{
  "num_key_value_heads": 11,
  "hidden_act": "swiglu",
  "rope_theta": 10000.0,
  "rope_fraction": 1.0,
  "attn_scale": 0.177,
  "init": "normal",
  "init_std_down": 0.0,
  "learning_rate": 0.000634,
  "decay_fraction": 0.782,
  "dataset": "wikipedia_en"
}
MLP neurons of a small language model. Each row is named by its layer, matrix (gate and up: input weights) and neuron, and shows model dimensions 533-660. Each number is 128 + 24 x the weight over its row's rms, rounded and kept within 0 to 255. Numbers have three digits each. A neuron's up and down rows have the sign that makes its largest values positive.
A block is one neuron, or neurons of one layer that tend to fire together. After each block is what it responds to, as a language model described it from the Wikipedia text at the highest values.

L10.gate404:171127162078149137167104172106134124118142122114117127126144155107104160123113132158118137113140118128158114168179144071153102153116113087170178147169083147136127152169139181139121120090128158094115114127138114135156201144091133120153140129141096123089137167122140115120148174126146135127133092123119051124126165101154106086149178126191107129106124161135129137127173141100138133163175
L10.up404:085127139166098098127137119156113134162149100131163117146132111109122130133136140121118129140139155143107141116151128176138137125150097146121107141097133138118119159130101135110162137124163129162154116139116082132144138136139096119146154155153147103111115144134047133165093111113153105135145073124105141136129163145171149139102131095106140119128153134135137116150109130101115107137126
L10.gate446:182122118115116108142115125148081098117114161156123144134165209120169151158166139157126118136108137073123127078175070129135171136118148112156101127109118151124111123138128107126117125125085124097160134142114111088131134102113154124116155128106086133090164063111137168148131163128112106129187096164159169109127117133124132144137058117160125110087106155168158096090181095117136102129137
L10.up446:113122097128112119145097113142145106095131081151136131144158152127130105080132115180159112115105125110118122109172109134139130120068171124172125104112148117084125121113102127161102144143096151138157119137131159158148115187169111145140159126148121078112115137135097113051139123144141168117140110132126136098117081095098123165133108135108123131120122125147156113108095140183161089115183
L10.gate905:097086108132161150116119129132114135110113087125133127124149155139166113089124145151125150177112121127142155119104151138138152102124139135119042141101094153109078087120159136093121155151122118145156123171131125123145132137135116148099152162123135157118143098145096150147150148103153179167185133129091142132135092124138104149122138133140147125158121153114112151126160084179124173115127
L10.up905:130101109136147123117064148106127149149106111123094144059134144130137126116094155136130142088134119139115108135140132113163116126173143136108086098096126100122103124099151175126130128116118130095068145107153113135132110135125128144098170158106115157126089087113110121170142123148168173111125141118110130144114143108199110108146116080117079131105105118116123140102141123088104114158149
L10.gate1028:134108150150144124053136172130130130116120133150117097117108128117115108140119134093100137128087124146160124146151178144167111063129136075143175127170133134180165110137130147093129133166095118081132113092104125123093172110134147167117079120122127131146152138098136144122171143131116179153056113071150117124110119123181122122138097153132141122089152150149151136145142111107152133103121
L10.up1028:133140090129126116111114116141130102095105152144128100089095081147150113117162166092130109123131111131138154177140139125127082112136129102094124158098149155197143151139094130112116107116130114083142140074141124145106111127123091142120155094124103116124185129152092143122175121123130082160099118168103126095143133156114107109168114096108121130132152116114156082126094133148152121108141
L10.gate1116:084100084096119146125154163179137151119097130081133123112131142178126130123119201135109127147148124112161148104136058134120155116100096105142088138120098160121103154105158196131141177145100102073116125132131134149127102147131144145100121111121137101119116146103093126142100105112140114105101124096133085117094129119096127146109122148127108132127104130107092098148142134128119106140179
L10.up1116:107138093082093078100111178146164105102108114163085106141167127089141135159091151113133123140179122136127109126142110083124137139116129079158104152083104101127161123115126161076136106145120106105138152079123115166143149154109123150148131136103129159138134079134129133150111096148125110111126132107171119118118116141152141071150109125079121115098107102144158091127148129132150151113138
L10.gate1470:146141163150127141126094115161107172109142145136134156145166127111134154123144139151134163104063170125102130143129110143110195115134145144137138132116095123104160124126131131108140139151138178134143135116155103094115149145124095144127105102179147139141137127135152120147121096118108146110099083151126117141095152141128124096139134107132084165100105142157136125138127107122132115130150
L10.up1470:110135150166098113151138137129135136165091129120123136145120133170144175106127151129112136119089158105147121113127133119186158090163110131076111122133149117139123066145116086178157149136095050083130114110132097122168096122104133168115116137123104116110126140121158098133129102107128145095173125094119111116133123149125095102151156118179111150101144119132130130094149127108127135157119
L10.gate1790:113131181085123161133123164160123136097138126132130122135119133127093115128145180121141169142105158080140126109094157139128122152152153074168152107155142102126141097135139115154121127122121115128131099150153183126094148133131085136109159104155128117081124093098130125138098125104110114127111105160147125061125199132113146128106129153175122197146104094140118136143133144142138151118142
L10.up1790:087144133113099157117152147143116139169169109121202133187156119171136146107147170124130168115143089109137131111118131157117162180129162100101167081091070120114129133139111137124185121119112162104149075140166121144093130131130126159122115144068144156155146121122141152127136163151144138138124129137161126107119131138103134122095082138097132134110104066134133103111154115116142115092084
L10.gate1797:099216134143143161132144118132103101173121094146134128171070150163113159068142133168136101146147127154083141125122114106156156110157128089159103158145066162105140151119167143102131118149112104132130118117091119172149140150126141151089105145137111097118145111123118090107100162120136107130109134099117127130142146085133114128104113092165134139108125118154108132142134103116120155144082
L10.up1797:115142133074152133129092140116161136142145136152111149119116149127121159113142161120131101136111151120121122157110122119119120159122074118116098125111113075100119157130162153134121078160138116141169135085151128127142117125101129177145130153147171143134127074151133131075134132117141129110153093144161144143134172139146139126091114122110105125130115136146128137168136168138129118132109
Description: Numeric table cell boundaries

L7.gate274:132095122140140141097117135138131131096143100125152152118109135109124126113140076113137118128123108054106118136106116121155144141141172123161112126110132073122135155126176088151151171130090099131097143128104179122095115145105157107146119152092124182114163153175147158138123094168156160090112147155146107073116117100153132107135142127145115133135183101141142131147164161115129125154089
L7.up274:145108126142159106156140142117123134142135144116133123104123095112088143136135145101106157109116162128145116101152205126091107101110121133120109118140147084113137092115139135138128121119164118108141113169139135149101127137108110150147111121106126092099136116149149100179122116135135128132117196136132143140094147087108189131109125131164158129148171117114141121125120151128133147097130
L7.gate352:091130079088108122123089116119123094144129124170099108114147162104150124137130117139117144139140166160152171098134165132135131140114137118113134077107133128138140172131145130109126147123101119106123099099099145173136106089167148126112127126076105126143103134140134094102138090126129163133182114142125076052158120120115085139115132189134145132119095120138160157174101154120097121110092
L7.up352:102125113115141100138156108122121146097142119168147128118157116161142142129105111118130143144108110090138105147175127188080108129128141182108116138214097136111118104131106117163169084168101128074111111131115169132121143140122144112128126139141124159125103092136127138136111112139157074089116092131204146118079164119152129145110135108147137142169133118119134106102100089077110140136138
L7.gate739:114076128171139136126164119147090136135134121158159180149102102159117137103092103104115058099126084159110134128104135108119143141139159121149132104128132131136149137107093116147100077147153106168132159139186160124141141130126137134104155179155157167170162161148153087082124113140126152132119162119164072129147107133153115124128117118140140163135115100151129164124169134097142138122120
L7.up739:093123084113171124084126081161085160147110118145077129117113149166142118078141162126094149123137138123107158117122133100127129114139095145159114147183108119135128165125099127126195141117103140123127107143112127157122070112107129108130091090142122103116111142145093121124110139123132132148141140093144147124113127128171084084116139160125087119122129119088144124131141177119175135163137
L7.gate765:073135116139105142092108118132142095139107130150174169138116136134149169114107175122153157111122150116115079113095130102102120132170179134081147123135117153146153159138152123154134125088148134149134136119090096128135100095124101162201140086107111113156137104151127160124137175143171154093123101144147159162133110116097128096103166087140138107098108129154149131142168130125105146166107
L7.up765:199160094135112142127112125150109117121131111128142137147098174115121129130117153160170152173096096140089105112147141144141153133140145089155108119159119128131108142048083101152146102149117122150108152063128083108125118120116165142126127100123117134145130115138111116115101139116130119160113080115142096137116157181155130124116138122081140144080126122133156122128120118162099112108155
L7.gate847:109114141141127125110154109129094129090103110092112141089146154133138111130145146137099132103124092119132112099163085170106099126167110098145148137130121156143146139124107148153109147150104115099110152132135127131171112145097116163130115140160162150141101117150161140136117131122102110148113098119177094101118112101105116122159104127124130114122108118120066134160106120142099140124124
L7.up847:171141123165125128117150147116084088119144137126099134131132110140113113123118173084109178174131139118149107096158164121110168115088146105100148131127148119155138103151120147143115110139116164141103101155135154140101085169157149174124098118093142144158177149149120105158134098127121137144139147135123133116120134119152119143130134081124165144150124156148117124156143126108110135107131
L7.gate903:127108172139152062121111158129107122153098106173109145128121129124121138135114141193135115119094154149173152144165126105131121147120158094066087104112142130122084100157122162130128122136148144128125105137122140147147057123122177143124151129102138111133159148131152117149093151108107111150145096185144134104107149070165104125116117163127160107112124158131135075136131095118171118128146
L7.up903:120157121118147146083147108158078139144109170151142108169114134136121117104113157097144116133091140148102120127144128144141149177111152134103120170134109167155156085153074105150150130144101159165119121112166114087096121124096109097126125081144143119152139143126120165156075111071150156181105108120158148120129119135134143131120119165177108123117126083135076154095139109140130104107105
L7.gate964:136133111109120153103056126130132134142095140113124163158128131116148091088114152166110207118170113119117123124131182123122110104093101135122140135145078145133144125130118116104110158094170126137172095097138123140126134179126126199106122132190153113117094153148121117133122144120114147164152109132125129124095116164146132112136175104141104131165118132110095139149105106132123149100112
L7.up964:115121111108152094119088160144149133118123121116109123106138153196162159132119112128095141177099105158119113139128136143098119121145111137149084145118172088159135075141102130123120134141129097127169094102176149110134097154164141106122058110143126110164132119119100077100075122141127165109121116113106146116084148125118118115116128133113124123149124103159127141108113172131109104103143
L7.gate1342:178120106132113126089133122130126124130150135105155112143103133134151118107173178163114130098145144217094125142118089137119161117173162110133149166124073140123100130106110154100177132134143115114126149128103169168135162145131163130108171100108138073135146129144095114104114161138143169106106102119108126123131109119095136136133145164115134122101099174152072156155148145128158125159111
L7.up1342:123121124140131126096129132112119150128146143138097140113151191145111121107159099162095154143135136123100093148093136113138162139143147087184100117127083086084113123146128116118144117128116131060118139158172159156120099111147142067104151082175123105130112119108120082161126131090126107132135133127135126139125094080134089155139126138105156135131127108151112149114110192190114115153152
Description: Sports table cell numbers

L10.gate715:143106171116138133099122107136116108095126137125138119117147104172127116151111126114110150101187099108133090115152126122130128083147164118125207095129140148141140148126120118145083078116141145141176138109119110147125136124127117174171123171084125122071183163147110106110109149192154116125135164131091166089098117083139133119149147146160095138133110131119143144087147130121139129120175
L10.up715:139127103138134126121114120135119103121108132109090120132127147154148112138100111129155104141114148109118157138142151128123122097131159094113166104134149135161124111131122113143122100119116115113109114125146131089110112176140163202145142196086159101098111119150114170135116156123105131126139121125124107112143134074158133122111157132143061132178073141123143099132097122147143157122172
L10.gate887:103149046136109152137134134105114126159133134127130181080093152094168125141108088091131153106112122165150143151153114111124116087129134100088167165144085128140111128118147103107140102113143101103130143121135118130124174174111116139101113160173136132124123134095140135127109115121114120088142121126134101150167151137156143160097125184124144164138140131126141131169124142152113140108129
L10.up887:103133180140180131119132156151129108157131162149137135142098137167089148114092139139107115081176089137131116117144124097114133080148134108099140127142113173101153119138139148059117107118092116149129154121110139135152113139145098107126133088128133119129125112148153097124116096134101153100139115160095167147120143121120118118150186121156123151148150120173108094135114114147170115163072
L10.gate1057:145131101105127088138106103117121148171170117146120127114088092146149107200123107153133106190190138165077105126130146107166101122112076181134113113132157170140116117168115119104136113134144057131163129152146136159158159124090123082129129114087113096121108125173099131090136153170128096140097143120131149123146108127115132103161146157129164104118121098121136142113168107082142124119099
L10.up1057:132121124127133148148173135123108145180113110115126150094097150167098113105156143123137085116108126124123172107149127136147112099154093079131171125125111113112125100105111110120107111133124136132122133114114120123114141124146141099138086127094156120158147163141110160150110163138111095116154130147158132124151151099083117119150162138102153115108147121149142125090119117127077107120141
L10.gate1404:127127130132110146107134142110113096092117123096113149129122110133152133157129148127138138119087156148161121159151158165148151121096107147114128115124108107124137148150108088131119098119166114109064101094101101165153129180105108115138134116148157122123107128120117110172128130117139136122109110123158135115144139161120083129099111145134103132138093115124095162136121120154143133108115
L10.up1404:102103110153131155128161079163089063153114114129117151148105116124135108170147168093146112165068181112153089166092106106124110123145118146153125120083107116151145114118157098142095111105143103106103128154102125159089139164152090148108133097081169145109156119145172089138174113118131116112137147151161178094136130153103124114131095115140078166086153127123092176126140096135108119171154
L10.gate1536:094152087093132142125140088106148123110152143182097100151113049137111167135146136115104116132119112102153117133138139102117142118118100126107086167114114156183143151118110128123112110158102123130138109115129111092100126127145146150134138099098128153146169140123133127119138150189114064153112159132100136144108110075123139107130122085148147133174102096128137136136104137090123099083063
L10.up1536:141165106098148163101120119112138156148113172097154130160134108100127128129112129131149133104169106134165118135141136125112148130113151114148135130116134171142144122160151150142126102116134101111161096071164095107144107133150126151143120159143205154115116137117108112105151161090130116112074136123159152158141108104134193113129147106129127152121129091116112170085095106173120109127131
L10.gate1846:144127101154109109107150098131120089144118122166179141105177127178141072159142128124122108127095136110139144120140142100113104122167070084121145130120172132117110164121100146129075113142161129132127124151117120122134124139124178121113164137171102095104087163144114142097122103130175128129121149103184105080158131164155130152129154139147114174148128118133106142142153119154133159130179
L10.up1846:158173124147117155139133115125122165173126119129064168144103149111168117119118163148150120106111098109164129140107080131121152140090139148147147166158111100141145127139135115133138085114137153137183135142095103130129135123117127162123136129094142133102129158133126077097121175114140154054148143121101136126140130136123115135119117112129162105135120113141103128121125098091121141122094
L10.gate2085:120153151131172164124134136166163135122116112182103092088141139166140153145116138137157125096086097136117136122141117135085175112163093101101116139141147119197103160157161107122131132096122118142121095122138120091126112146153096136149139118108114117157138108103094106113116164148105108126199115128186110141135118157130156125100167123174135113127119128145123141147156144128155142137170
L10.up2085:132143128148081145095128077164109104115102109108090125147133139123060123144127130152120113068139157185120092169120144130138152055115072096119078178131133151131075132102118148102145109102123125172125141126077093142172099147115144118138156114137142150101139158155133135118177161138141144131122162119091093106126188108140120130089171121113160117107125130082086173076109167108122119122157
L10.gate2315:137136157135120085144092129090113172135122129162092152107142137126118084161131096141160102102094118126128110124134110112131135158157107138105141136174128073124201162123105124118148154130107123109111182136165122130095172135114122075117154150084182149124115111120129162123118111146122149130098127120131127087156126155130154138095160139155139139085134156114098131118150113136165129176108
L10.up2315:139094102168153116101125138103141113100086155158118163107093162115146156141101118160139116113123132070108103069126116142129133123134131111136121110165136109144122152131126115091052105102132095116142121143132131157149151113089154142161134128149151119169047136118131111142106171164156098099162122129139111094084124117149079123127117133140089141134160111088104100147167150100143148086117
Description: Month names in dates

L4.gate872:124118135109109116078115110092126092123129150108156091122104102133092122134138131138146098106104093077147124157110136128080151114116144101136109133166139120112187124146125142109108133105101131126119135141119122120137139131141166108118100125138137167171122152142127117131150131158103143148155164154155119091131110138129113113115106169110113105117165145131139141126115121151111111077127
L4.up872:162114138091130120091101091086132109116101155145120090131187167139126148119159133143107081103121129095132128125117102108149169131116095150154127128111106188132108167186116142127117133118137091088116150152114144110094161127042083113126132144129095146117105126101154097104126085130133162104133145139183140111128100141122128161137135174139121095090154178140163132096118129155133101112175
Description: Time-reference phrase endings

L10.gate50:107095111104142090091121107152167137126081122141113100105110125161116148113126123146178107163127164144107179131160137128134175106144119111186129102150086120062068099112124113096129133126121065116133131114135096146121131149110142138135123115108117080141105142159173120124101123183135163135153134118105100063131095152120127101097173129120134169131131134131120079118111067119103125130112
L10.up50:120148123152115110133121117150150085115083155129122142097124107169123117148096140156110135119115160141121127145118123086127162130140123110179122097103101142102128115149106146134099108072131105166153121092102095106115096144115111120167116126135132143150113121139114085121116172141104092153094158132117114114135147153139139075142155103137121112135127130111116159133107099128090127095151
L10.gate347:149077066118146123140138116133120139098143137085124132138120162143116136107147164108139115157114177114117134137094084124125157148112152105127101107150131139107108112113156151119119117108167077112138172153158108135103135148116121084088132141140140130145111128122197081109130124156127163127147127143123124088126127151152089131109141148149102146081123136133159129110124141117103111097145
L10.up347:129108112120152136134177152142113156123127148092143122102166148142135146140114178100165136134114127118122124149126139148147121171146138132097134140111126133136138124180076150120108149128185116129117179102100088124155123139187112099130136125130150121165122149156187123060141079135125129108122112164142141119094096095107123193128117118182123147136089125138128134127106156110102123149140
L10.gate1148:137142123124107122136153103114120102145104118136150122108125109126072155131142105130143110132066113112159098128083104108100124119110148115149151073142101094139095132120102149093158093149083113149146144129129137115132129148125108090094159079132109087119102113125160141075107164152120153111132076133119149166149149127113103151156168157134128152096087118117142138086154161160110116083128
L10.up1148:101084148108060098149144094133094130147119108122144100106126115134084087128159158107138133103101111181120101147091115139091139139175111112129114128125127082121146118160130106151135090152128102154154122111114087119161134143114119078108155132105107104124114125196154115116156096153156157113159107113170119134145134156111151131115130135142116131086149178102117120079141134139130149074106
L10.gate1239:118140102123134144090168154140105102100091169122101134120167123120124119101136164140177144137106129127151134102149093110128137090098117136125125132109106144156076120128075124127153129138111123106121149129122151120163134090124131132132124071077117165110134142100125135161077173068119101143169116124104094128095113147102139129121136100132124081116160126119123114127143151129107142132163
L10.up1239:166150130113106105126089139113143106134148158099152135065158154124139143155128112141155123091150156106123125166098151174144115133155125121152128127152145107181157150135101135115116118144106138105074139090116159111128109141148125135114138115155104115125106143126166136156150174133124118099124146097100181123120180098117089073156129146161097108102104074165154146132112108132158135074126
L10.gate1308:091122151115146127115147126119108098145111134146163143148104142134089131142142113128138155106113165191138113166142139134121121125102114108117152145138123099124131131132111165130124102138127130098128082117110112117167147143151172108122072144127170190203134114052156117143145154164145071127125177132132118110143142148159136118124146113151140126135131108180140130136141138097125130141088
L10.up1308:145068110119181138121109150118126141140105108078136092102128140100126138168136109124162121129145138160113116147099112113074125106130157165136141129115085145132131130177154170103113125083143108118154127113143120105130133119158163096149101124128085114110128117134160087146146118139118108122107170100151118148122151105136126131134149147163139117128113128147159132098144130150120132173169
L10.gate1810:128146141095136129130108126124113107146101123136147136156174133133132113119124105111130125095171123131118122135097135110061145132104089131122134122143119067165116114105093146135128138153119132122127115130142160084155126157135090095134179119127112118149158138117100139154091224157169150164140167142148148132136132114128127083167105142146147116146106115127128124097131136119143112151079
L10.up1810:138124114176130171132073114125166121129119131130116124091152094132112120154121093090135139103156101156086086125069130110115125135148101158101135100127150127137135141155111122129142146158187157166099120142160170122088139129096112121117102117153126116098138116123095124139114094130128100129118142101104133101124123121108162110156111107172136122170152130146123149102136129134173114125098
L10.gate1915:133090171110099142097112147182123121098104171136163112134122125108091115139129115138122099104170128066125137137139138129141121125128114146152107135127111087129130092124100139074137100135155128116138173106159157104112113108140122075143160134107177140109143109140146158135167152149122099116146118088109164093127125116117123187096116108180147105118129114136104101127127088116117139129111
L10.up1915:112135106137105173117115175151113142172163150148135101112165163145116112149131127133124112098169174085109116110114159142145118095128110124107129100137141130133099133186113140110106129125161116139119129143134126110125134128160137073165127117128148102137151134145164130099123143093141125164137097125133184127084085147148088165129095158156163114183090099101100099140133108149116148081150
L10.gate1991:106133117143162112085117149155128149114152102137137129102130129142105121135142155156126065134097128151124120168132126068135145129162103113096152128108122115119093101162134114147169108097150105085136110114120126130130094163108125149110118089138158155115138152130159167110111093134125104129086126140137108087101165138126134132146173111128088145101141074142131150132168108151145149141112
L10.up1991:134135124156096152126143134097124131118100129153118153147125172084142136105097157093111107122134135111127140168110124100082145145155123120128110094098128107113105140142105132124119118140131104100128141105115091114120131100111122155145134147132128147127162126144105143124147076152085104148095128140085098138139119162137139117118148157140127169139122111150117141085162149114082136110095
Description: End of fronted adverbials

L4.gate2283:158150108132114099166122168133096132065154131092104123124115144135138122156133094104113102161163133105102125125094140125107187081133144154155144100108175090145131062151063096108137098142167153112134110095079120128174092139144118163097121171121097077111123123177139137121118114160112123129132124153107126125104140108111148099154126090054153137129136149136134146122121092104134123132140
L4.up2283:125132101125133127084112112135100163175136157089103147124133110115127138146148112134127145156161133124136122127108178109089146121090109110140122123074150158127073128168120136134114122101152163125149069100144146122155128122120170128141137144092118139124103123129120071137079106115180133146140087125110105108156133156141132110154113115142129143096099103147120129146132120116153140123165
Description: Month or place lead-ins

L4.gate984:116154140113088114128114135098077143140146109111130136114105146175126087099115142156141137120149140131075123148141194127107128139160160128105122132145075127114163103119135143095100124138138144104127147127124135136143188146114147148114116173135182173151111127110137127098084119116115118138124076136135123065129088178107141125157138173172132124146138129141102150190136162159130107142169
L4.up984:119165124115126157128099139160145113118096134139092110129116125095097147118094191100113095103119156160135196146151108113154156133127089127146167154116136098142157121139089144138092141117089098158145156116106159137053113137146126125121124088109106119128115108159100147148139179134091087117114132122133136135146127094119093091129149140125115146109128116226169154089124099099113118133137
Description: Infobox section-header nouns

L7.gate221:170093157118137171089100150124157142155141104071121128120110123158088134124144116150175105102125140151126116093118169136120091166112171117135120121146146077109126097122157113121137111110123138105120143121121149126110114183120057144095160105156120129104134157123101107159140151143151090141139124165117149150122108143145169117122113101162164094072136148148150120161147107115133106094127
L7.up221:138115139156134164132110113130127116126115090119113122115080143094157127121147096160138147100123140079124133116127150045149116105115170102145097092092144125160142125142165117143111125128140071129121148147107148145135124124164139119183160124116108127163140089147121092140135173116123165113118184173127098111110164157111108119092191076092106122143145141109178118152159082139157156085144
L7.gate446:129101109121094138144128144105128121097135125123127111137085128148150134125128132111122136113146112129124108133109158089109150128160178116136163091121138170140133105113124113085171063134143112171148174111112167114137085161122109078113153107145151118130132148166125134131092084148092156188122119156110178134144151138152153142096129141167103162104094115146137095095117113101146145126155
L7.up446:105111145069128118117117116124155136145141116095118138109122177138122157133180109176168097127172108149159117113162144154092129134145150110125135143124148152150106115071155118137100152176064130181132104129166175132147137155107136102152113139114151103155112142156150140120094113141100170144183121190159124080149129126137141130160160109154099140125084106128092098081139157157111107136128
L7.gate763:127140120138132119145146115119131127137087130123165116121118103179163078106175105160133096122130121115127115135127109143094139119122108131126148096104114107105156089169084123156136126159173164134145113107143117108128108129151132123123115075127147096102139156085146125126102119075058124107137170066160134152114156147155124089112110108096115099134091165147124088142164107155167148137175
L7.up763:107115139106138088101084120195074094102129112137137158126112138130136164142137109165083125166128178098180151127143135129144076106102143154135087118154146158104148127148152110119157118151121084079122082146124156108130108150114151152158134163130065129137133105109133177083138116135104115094144124144108110132140127148103117110090085134134162124121124181173143125163147088124098107199089
L7.gate878:117121169136159117118142074102115097175128145162151121155119116132122152126106138125170149147118146154135112121139151133096117136142151112177112154104138132134117148150124116102123081113125141154129174132160134120147146057030122118110130145157091126155168126109148120139113107124100146145108159159140128136106140123173139131105151117139134128107114171139134101102142113083163138121164
L7.up878:158126100135143125148120108099142109122134123129131112142117146179111107070144112106149169123113151123146127123120127139102131131150125135177169142120113110125054084127122141101164101135134096168103150108150166161147144116072129126114122089101124127157136099139095111141157156119130184141112095189153149137143150106136150089148109173146091113135100128169074120116084146103141076117095
L7.gate1543:166120134137137134091137099099146084147115137116142091138122129155140086132128156132160135181084119176140144138133096106106125150154076114189161138113142155160128110133147110112131102131185136081129156145108122117150111117141150169108123135156133093094109105156149111102136137126103092107132098115103139139122099107183119112100205156128129149113097124103132110146146189123116159108130
L7.up1543:117156154178158098112107134131088117126113145124083121146100125106129175119163098105129138130074104094164152103133153118136055141107171155123099130139112129131122126107103126197183165154094171132151157109125080128118141143101099124122160142172127113152086113126119104126115142106127163159104103109089112112127092138094117162091161140123117147115116117142082139133147157178080117120100
L7.gate1593:130096126134108120114116139116101110122131153171151146117118124149118122104113153095155124099125142124094148131123104124123130132138134146091129103138133120112137133146131123149105067132119068127129116123116158173123119121138154097139159137104120124113124128165126126171094136144117122137153065124165103117138096149136110101147122127076119104100141133120158079120082121130153140118132
L7.up1593:142128145119143119125138135147175150172083149097139132119109048192119175160107141110173123140152125175158144163096126148073157137145158137122149102157141156108116146147146141143099115128123087106129107164152136129116111147123048104114149092080147097132081144123146110138127164113104123117084086180171108085103169113198107131115122140156080111163149088152114103102157125112110151100131
L7.gate2288:179118121118113159097102125109135105149108127153140103122100119136129134137114148154141111140154203083097096150085154118093132065093133130136145147144123145164114103125160103112165119142141122090132182159083109171122164117101097159118144127139074134111102145096145116136117131140181127089134119144131103135130130106117157135089143102125139172103132131131138129121146138133117153106083
L7.up2288:133133099088147093157114138080128136149134146151100132123131089132117165152112138125163125142146129146128112132103123099115120161117139078152110111137145151097116169137147115138181148110144119155126112128141134153138152162106131109082135103131136142143123129152085165110100143140126175134136129136122155107126105192150118121135122106175132129129109129167134081132115159098128153106114
L7.gate2359:137118158112110122110091089145137121154130102126091096165101113115179140119140140128117090141101154145102129136163102083125138147138117114111151160080117108111104139151124107115165163096117104171113118143134084142112172164102093109154135116132144098154124091122141138137101132154118133122099133156096123125106095163173144118097125109137163113151138159136128114089134126094119119131089
L7.up2359:099119128156176149119140122116094129147084122103153118116117114176110137107177115131151123124131153163144139130138150126133139150123142099158103114152096108065131092167152094109153130111136117146146173103137148159134135055105104128123147104152094155104161166136146185140152124130120099120134111156121142103077104138135119148097124149121133110155145147105115106102136086106145181096118
Description: Comma after sentence opener